From a checkpoint of a small transformer trained on Wikipedia.
Size: 14 layers, width 224, 4 heads of 64, vocabulary 1024, 9.22M parameters.
Architecture: LayerNorm before each block, learned positions, biases, tied embeddings.
Training: a variant of Muon for these matrices, 525M tokens, 8063 steps.
MLP neurons of a small language model. Each row is named by its layer, matrix (up: input weights; down: output weights) and neuron, and shows model dimensions 48-143. Each number is 128 + 24 x the weight over its row's rms, rounded and kept within 0 to 255.
Before each neuron's rows is what it responds to, as a language model described it from the Wikipedia text at the highest values.

Responds to: Mid-word "m" fragments
L5.up839 [107 135 100 142 105 124 138 119 158 127 121 126 126 136 140 131  88 145 132 156 120 125 142 112 107 116 114  86 113 151  66 136 130 122 137 133 135 132 111 127 129 154 141 164 137 105 115 180 160 110 127 163  75  97 124 201 120 146 130  85  98 140 118 153 109  95 135 100 111 118 183  73 139 172 166 156 112 116 138 144 123 116 123 102 164 110 150 138 156 131  92 178 140 139 130 145]
L5.down839 [131 136 109 139 145 110 158  83 152 158 104 108 136 126 128 114 143 129 133  81 130 121 135 152 126 133 126  95  85 110 152 114 132 119  92 117 134 112 136 104  94 142 126 128 102 139 131 161 131 124 176 109 114 126 162 208 137 118 154 112 101 139 125 174 156 140 111 161  92 150 121 117 129 110 145 143 146 116 146 178 152  73 105 168 125 134 133 133 166 120 123  80 121 160 126 139]

Responds to: Past participle -ed endings
L2.up820 [157 125 110 115 149 134 112 131 112 157 132 113 137 161  97 130 127 135  87 123  92  97 119 100 102 131 115 153 154 145 124  95  91 176 109 137 137 145 101 133 133 127 131 131  95 126 145 160 125 103 143 141 149 113 132 131 152 147  89 102 158 165 111 134 173 130 116 182 135 136 132 133 138 100  91 102 105  83 137 140 142 129 134 110  69 108 127 136  88 121 163 103  92 135  84 162]
L2.down820 [196  87 114 109 143 113 115 145 114 172 110 136 116 106 115 123 152 126 118 133 108 124 124 125 102 166 110 118 119 135 141 146 104 144 126 146 151 129 108 138 133 124 122  79 149 120 145 193  85 104 153 129 153 100 123  94 137 127 115 137 133 128 103 127 144 187 105 139 146 135 162 127  85 115 109 146 136 109 161 104 146 109 111 121 111 134 138 169 103 118 141 108 134 112  99 145]

Responds to: Mid-word fragments
L10.up349 [124 107 140 105 151 118 125 151 151 168 147 145  94 121 128 119 112 117 162 162  91 145 105 133 137 144  95 137 171  91 134 163 101 132 127  97 159 146 131 131  80 114 179 181 112 142 110 145  94 145 168 137 130 134 153 158 143 112 136 140 148 140 160 118 116 120 135 138  97 136 115 101 159  96 134 118 143 119 140 105  97 104 100  91 102  94 132 114 159 140  98  86 118 123 119  75]
L10.down349 [157 171  99 134 114 101 101 139 119 147 127 115 154 104 132  97 121 145  83 115 165 136 131 113 122 175 143 113 124 140 116 128 148  95 121 141 128 149 102 137 124 104 136 151 151 161 127 147 116 123 153 103 129 170 150 151 133 145  99 113 139 150 141 128 148  92 152 133 134  74 130 113 106 113 130 121 149 107 157  96 128 106 121 145 118 114 135 112  98 141 120 113 125 185 111 134]

Responds to: Mid-word fragments after initials
L5.up112 [176 173 118 111 114 101 150 115 135 124 121 139 143 124 105 130  95 120  88 174 147 106 107 141 110 127 128 138 133  92 105 142 120 108 131  82 103 175 113 165 131 126  86 201 125 135 181 109 139 124 147 136  99 125 125 129 118 115 120  71 157  79 167 136 122 141  77 135 136 105 116 140 116 144 124 137 123 111 133 123 121 152 128 101 122 145  97 161  99 133 108 114 132  95 132 115]
L5.down112 [139  72 147 137 115 159 127 122  85 135 131 120 119 113 100 124 121 116 167 144 163 159 126 122 115 147 163 118 163 149  95 146 147 140 138 107 131 120  90  95 135 134 136 163 136 115 160 138 117 151 117 144 112  96 104 139 139 138 104 126 103 149 175 104 111 116 124 138 131 102 127 106 121 128 129 123 102 116 160 130 145 151 125 158 112 145  93 142 121  88 131 118 125 133 149 144]

Responds to: Set-introducing connectives
L5.up441 [111 179 100  95 110 144 133 111 153 115 141 125 120 141  82 159 157 148 132 114 121 112 102  86 109 147  83 131 141  98 165 113 121 150 139  88 102 144 134 123  79 165 152 141 143 129 146 109 100 134 147  93 104 115 151 162 125 110 110 154 123 129 129 106  88 145 123 186 105 126 151 109 136 143 140 158 136 105  98 130  92 146 143 149 124 110  99 139 149 142 123  66 147 149 124 106]
L5.down441 [153 138 121 125 146 128 165 149 180 146  64 141 147 130 110 154 128 156  99  85 127 141 147 119 135 117 112 140 121  83 114 146 137 100 151  82 113 168 178 119 129 176 182 137 118 116 119 115 108 144 117 152 148 157 150 125 122 106  95 127 111  69 138 116 106 177 165 131  93 159 100 135 125 136 138 137 111 117 136 112 130 116 130 118 111 120 126 143 140 135 122 100 118 138 123 113]

Responds to: Verb endings and function words
L10.up464 [198 131 138 144 141  98 131 153 121 123 148 110 130  98 145 162  84 189 167 127 148  89 118 130 118 147 104 111 110 118 145  69  98 152 161 153 131 150 164 144 113 143  97 129 173 120 117 136 128 131 152 127  99 166 157 114 111 112 118 132  86 162 120 120 131 129 150 107 127 124 134 123 131 139 100 130 104 116 116 125 120 122 133  99  37 140 101 149 118 122 109 139 123 111  89 110]
L10.down464 [126 153 116 105 133 112 113 139 132 166 158 127 123  68 131 124 112 113 176 158 151 101 125 133 160 121 161 143 112 152 148 115  94 116 170  97 134 108 141 153 169 136 119 138  92 123 122 119 144  91 112 132 132 120 234  96 126 161 142  82 109 114 162 129 167 105 121 124 124 106 146 133 145 119 138 140 101 150 123 150 116 122 121 127 134 140 137 106  84 129 167 118 104 155 123  92]

Responds to: Article start boundaries
L2.up346 [112 135  90 117 129 156 106 129 142 126 103 142 107 121 163 178 166 130 147 139 155  96 149 138 122 132 175 129 147 145 135 117 117  85 128 147  75 129 137 172 134  56  95 134 134 113 125 116  93 148 145 110 153 120 122  98 144 124  89 143 186  82 121  91 128 129 129 157 158 133 109 120 124 145 112 134 141 140 132 175 142 120 113 186 120 163 109 134 119 128 138  84 128 124 149 162]
L2.down346 [118 139  79  90 133 114 115 126 151 150  92 141 129 105 160 169 142 133 118 121 165 153 152 142 121 144 118 138 152 113 123 146 127 160  89 172 118 145 180 138 120 139 146 157 164  99  89  87 105 130 127  99 102 131 120 119 122 148 126 169 152 141  69  89 117 114 155 146 152 122 103 111 127 106 107 140 149  78 140 122 140 113 144 145 115 147 117 138 155 100 156  77 167  95 109 153]

Responds to: "res"/"re" fragments
L2.up829 [116 169 108 122 164 116 127 130 130 176 119 103 119 149 100  58 117 148 102  97 119 107 106 141 105 134 132 120 107  83 122 198 147 105 138 121 109 103  97 156 151 123 210 156 152 120 135 123 155 103 120 121  83 145 193 135 138 136 107 141 140 140 139 130 134 102 158 122 116 137 182 134 121 160 132 120 107 118 131 121 145 129 151 139 109 163 111 118 129 140 155 103 151 122 147 158]
L2.down829 [153  96  88  87 148 135 159 102 156 156 107 164 158 111 155 146 121 145 151  59 173 139 123 140 146 143 128 139 108 112 133  96 160 132 137 128  95 142 172 121 141  98 121 149 111 179 124 154 125  87 112  96 112 114 164  91 141 130 176 156 122  95 148 129  80 139 131 141  89 183 112 126 111  92 129  97 120 112 140 148 142 129 130 176 123 167 140  97 106 102 118 154 144 127 119 109]

Responds to: Mid-word "li" fragments
L5.up403 [107 130 120 138 150 150  86 145 119 120  97 165 106  73  47  66 153 146 135 132 174 112 131 119 132 135 105 134 129 148 124 122  97  90 130 120 126 119 126 135 150 130 138 144 160 141 107 189 133 110 159 153 127 111 132 132 173 108 165 144 135 115 140 134 106 119 106 141 130 162 138 134 120 101 147  84 130 116 106 138  92 157 126 123 139 144 108 110 121 148 137 116 143 141  82 107]
L5.down403 [143 100 113 162  98 102 145 105 124 102 128 134 118 117 126 112 112 121 120 152 166 150  99 122 131 142 146 104 180 102  89 136 121 118  59 109 149 142 144 183 113 115 140 166 105 158 149 116 190  89 122 167 109 129 131  93 115 108 134 107  95 156 139 148 105  97  93 100 129 166 101 130 138 157 151 102 117 112 153 130 193 145 140 163 170 159  95 133 121 134 152 112 127  76 132 141]

Responds to: Word-piece "are" in nouns
L2.up555 [121 148 153 127 102 148 112 148  97 143 113 103 149 147  77 142  55 162 111  97 133 149 130 138 111 119 143 133 117 129 118 147 118 104 128 130 142 173 117 129 145 164 191 148 103 145 143 134 132 126 150 122 129 123 129 154 132  83 141  91 141 162 118  77 124 128  86 115 149 114 103 157 151  86 152 115 127 119 110 149 106  95 157 144 127  98  99 123 156 104 101 108 123  96 141 135]
L2.down555 [147 158 164 135 116 138 131 167  89 137 102 129 137 154 110 125  74 124 136 180 143  95 118 133  95 146 141 122 138 133  78 149 110 140 117 134 111 158 187 128 122 151 165 100 119 141 105 122 136 159 150 114 106 109 113  97 101 134 132 129 135 130 142 142 119 158 113 132 148 116 122 152 102 130 103 135 118 116 132 109  96 125 155 149 119 124 114 162 137 128 123  60  91  94 132 157]

Responds to: Split word-piece fragments
L2.up752 [116 161 100 133 152 144  96 138 124 113 166 127 144  88 103 123 187 112 137 117 118 141 137 116 123 118 120  76 112 168 130 143 152  88 126  91 107 126 153 119 128 104 166 114 109 136 151 154 128 148 132 118  96  79 124 101 116 145 102 145 158 114 172 128 145 105  97 114 174 152 136 126 132  99 137 114 155 123 156  94  94 137 152 105  99  83  99 145  79 129 159 136 150 107 118 128]
L2.down752 [ 92 142 125 130 159 141 106 118 139 114 171 138 126 115  72 117 144 116 131 163 139 151  95 138 112 148 161  89 130 128 133 155 137 109 122 139 134 146 125 147 104 133 137 136 130 141 104 162 117 127 114 120  87  83 140 115 100 119 134 140 136 117 165 122 131  79 100 109 146 189 163 113 149 107 134 104 144 116 154 158  94 141 130 116 142 118  96 145  90 116 128 150 183  78 120 120]

Responds to: Word-final suffix pieces
L5.up737 [117 156 137 132 140 126 182 135 132  98  96  92 127 109 148 125 165 108 128 180 166 146 104 120 132  89  78 124 124 128 131 118 160 127  79 168 117 128 173 104 100 123 129 124 148 142 122 141 149 108 132  97 119  83 143 154 103 164 118  96 102  98 179  98 136 147 154  93  99 142 166 113 165 133 106 123 131 117 165 122 131 162 161 137 107 155 102 108 167 119  92  97 127 128  70 129]
L5.down737 [122 125 122 146 125 102 112 142 138 158 131 168  82 149 146 164 111 134 129 171  88  85 119 117 159 139 147 117 163 177 116 150 141 144 149 133 105 135 152 108  91 114 129 112 135  99 135 144 139 149 124 110  83 131 135 103 143 112 126 140 119  86 123 174 123  96 140 123 156 166  99 104 146 103  93 137 172 142 122 133 116  80  94 106 105 151 127  84  79 110 133 142 129 174 117 129]

Responds to: Subword "er" piece
L2.up758 [150 109 140 102 115 122 135 171 119 107 139 136 126 150  89 148 100 141 131 112 125 126 119 127 170 122 151 152 123  91 194 173 132  98 115 141 194 140 128 143 132 125 130 146 115 118 120 126 138 134 160 140 127 136 166  95 128 123 153  98 158  97  86 143 128 115 165  69 106 115 106  91 155 118  99 137  77 111 165 120 143 139 139 118  92 123 146 134 116 134 179 134 150 148 109 131]
L2.down758 [125  82 141 106 107  99 141 157 120 121 149 124 154 144  94 116 116 149 127 108 122 134 148 117 162 163 113 136 141 100 214 157 146 126 120 145 176 133 131 153  93 108 107 114  97  92 128 156 133 167 140 134 126 124 135  76 145 143 154 111 141  95  71 132 122 175 142 102 148 113 120  89 119  92  99 135  94 122 161 156 135  99 134  96 125 113 119 100 142 111 171 165 142 147 129 101]

Responds to: Word-piece and infinitive continuations
L10.up861 [148  83 104  88 125 161  87 150 130 113 142 117 154 118 140 131 147 147 129 141 124 103 166 114 116 101 137 123 124 137  93 121  84 137 112 116 119 172 132 119 124 175 134 150 135 184 136 110 130 123 111 135  68 118 174 134 109 120 140 138 109  97  89 133 148 146  73 118 152 163 138 115  92 117 107  96 134 133 166 127 123 127 118 167 114 149  95 119 148 147 113 120 123  68 107 115]
L10.down861 [133 141  87 131 123 178 164 120 137 109  99 153  95  70 124 143 187 130 129 121 111 140 123  95 127 173 116 149 129 109 132 159 141  90 133 132 120  99 120 137 116 138 110 114 158 121  92 106 124 134 122 130 134 169 161  57 112 105 123 139  91 158 113  92 129 129 138 123 142 131 122 122 114  86  96 159  96 172 119 131 132 153 118 161 177  87 134 137 101 102 110 124 122 138 174 128]

Responds to: Before upcoming quantity
L10.up74 [122 124  89 113 119 146 157 145 105 150 130 109 104 147  94 128 133 125  91 128 106 130 138 193 125 147 139  75 169 104 126 103 146 123 126 119 141  97 155  96 151 142  94 177 149 109 103 107 104  93 132  86 118 119 185 155 131 146 123 123 152 109 134 118 137 151 164 101  71 116 111 118 131 178 137 150 144 133 158 114  90 141 141  94 103 136 117 130 123 143 125 133  70 147 138 162]
L10.down74 [131 128 149 149  83  77 112 117 116 109 190 129 124 103 132 128 116 107 144 161  91 106 166 175 170  93 115 114 151 140 112 158 107  81 196 140 126 160  73 150 133 143 153 115 105 146 178 118 167 143 124 102 141 140 114 135 114 129 144  94 146  90  94 142 139 148 118 140 139 152 158 141 156 161 117 112 122 133 116 107 159 139  83 160 157 145 132 136 149 107 126 100 130 125 157 137]

Responds to: Mid-word stem fragments
L10.up818 [134 144 124 123 144 119 178 143 133 138 150 176 119 141 150 137 131 105  86 155  98 161  95  93 143 110 140 133 124 135 155 130 159 153 114 113 119 123 149 102 123 128 109 151 126 108 142 104 151 199 113 130 101 127 138 186 100 118  90  88 130 102 108 109 135 112 145  80  97 105 142 102 112 178 127 159 153 152 177 118  95 100 128 125 149 140 127 122 165 172 134 164 103 131 140 106]
L10.down818 [126 103 100 130 131 118 143 117  99 122 109 152 129 116 108 141  91  85 142 132  98 108 171 118 105 197 131 111 142 149 150 166 123 142 122 149 122 122 169 137 134 138 139  96 121 145  79 100 123 180  93  88 149 107 134 115 105 137 164 146 159 129  90 103 149 164 136 105 135 148 187 120  99 150 132 115 113 162  85 114 155  99 104 152 148 128 117 152  79  99 164  90 102 133 119 133]

Responds to: Career-affiliation prepositions
L2.up526 [135 111 102 104 156 113 149 151 120 166 101 128  83 111 120  80 121  99 147 109 102 154 164 142 121 106 142 149  88 131 100 104  98 108 140 132  93 140 131 142 188 151 135 133 171  96 132 115 123 156 113 109 118 112 139 127 192  97 136  80 163 112 159 146 132 100 135 119  89 130 162 122 134 136 109 126 131 138 142 158 132 127 139 152 109 130  95  81 154 150 152 137 150 114 164 110]
L2.down526 [142 114 118 108 122 116 177 116 144 119 106 134  96 132 126  93 144 135 136 129 113 125 170 132 127 103 146 135  87 165 104 121  93  94 115 122 147 129 103 130 140 157 108 128 151  81 162 141 110 150 112 125 105 107 116 116 151 106 146 114 133 119 164 128 152 143 119 132 140  97 152 128 102 130 101 108  85  84 138 152 125 134 148 159 114 143 120  95 120 167 155 116 153 155 150 149]

Responds to: Upcoming personal name
L10.up800 [132 109 144 136 102  85 163 146 124 148 129 129  98 107  89 123 142 124  94 148 120 102 125 133 129 124 102 118 126 119 154 146 101 133 104 126 104 122 118 124 144 161 182 103 113 130 126  84 180 124 146  83 136 116 100 122  86 145 166 119 103 149 138 146 118 144 133 126  93 137 124 127 143 144  98 112 141 115  85  96 147 144 152 140 170 138 128 121 172 101  99  57 129  89 139 142]
L10.down800 [127 175 124 167 139 156 113 167 130 127 106 137 151 155 130 134 103 116 152  99 185 120 141 114 113 124 132 105 139  96 120 136 136 141 143 167 151 105 160 116  89 202  98 135  87 112 131 131  93 113 137 137 114 118 133 113 129  91  93 168 114 168  71 154 132 112 114 146 184 166 116 153 117  87 175  71 154 124 102 144 137 132 127 132 132  83  96 128 140  91 116 147 157 107 173 129]

Responds to: Word-internal "er" piece
L2.up866 [113 131 157 128 131 115 112 134 160 116 103 100  84 132 151 192 121 127 136 127 167 154 152 169 145 150 123 126 151 108 130 131 138 130 101 134 170 142 110 152 119 105 167 136 135  96 124 128 116 129 134 111 122 154 170 114 107 119 132 109 158 112 135 150  76 155 135 112 143 118 119  99 165 110 126 128  97 119 180 160 128 125 161 121 100 117 117 136 142 153  89 161  92  92 140 118]
L2.down866 [148 138 131 121 153 117 138 143 166 119 110 105 108 134 146 136 133 130 136 113 176 130 155 172 150 164 119 129 133 109 163 147 146 138 123 131 185  99 147 197 114 113 140 116 127  86 145 110  82 121 135 127 161 144 124 127 119 135 135 118 162 104  72 112 117 163 123 112 148 131 124  74 150 120 112 112  88 160 172 162 119 126 155 137 108  74  84 129 124 141  93 150  94 102 138  87]

Responds to: Mid-word completion pieces
L10.up160 [119 144 168 117 145  96 141 158  95 156 170 149 141  93 150 140 130 145 164 132 130 125 140 152 138 141 137 106 147 155 159 139  97 147 132 103 126 136 125 143 152 118 165 116 137 128 119 125 139 140 134 130 127 125 126  90  89 132 151  84 112 137  98 143 112 108 125 160 122 122 100 104 119 121  73 144 114 137 141 126  99 145 153 102 131 105 118  95 158 125 139 139 154 105 139 118]
L10.down160 [155 138 143 100 118 110 146 139 102 109 105 116 109 131 133 142 146 137 107 131 119 104  88 124 102 129 126 103  80 112 165 122 159 135  99 165 115 108 125 137 115 107 130 109 153 129 138 131 112 136 104 184 104 108 168  88 127 127 151 154 143 126 171 138 109 157 129 157 180 112 135 140  83  84 165 130 158 144 157 114 125 117  69 135 154 143 120 123 101 140  86 114 116 165 143 164]

Responds to: Word-opening fragments and quotes
L5.up312 [141  94 117 151 127 106 115 109 109 165 145 151 132 114 120 159  84 139  92 120 145 100 137 118 107 177 143 114 117 138 107 128 164 173 133 108  76 139 165  99  86 158 121 127 104 129 146 142  96 110  88 108 127 141 142 113 132 114  98 132 122 137 130  99 153 137  96 159 123 126 147 103 142 139  98 132 148 130 113 154 124 112 151 140 114  84 119 146 109 184 140 168 188 134 126 131]
L5.down312 [120 167 156 140 120 119 139 135 156 130 109 131 124 142 138 107 129 142 133 149 138 133 137 123 151 132 113 152 137 126 146 122  97 137 140 165 161 116  89 151 174  91 141 106 112 130 169 116 152 138 163 111  99 153 169 119 121 137 150 141  85 126 141 129  93 116 161  99 139 149  91 143  89 143 142 119 132 142 146 100 154 114  81  96 125 135 135 100 123  84 118  82  71 144 106 129]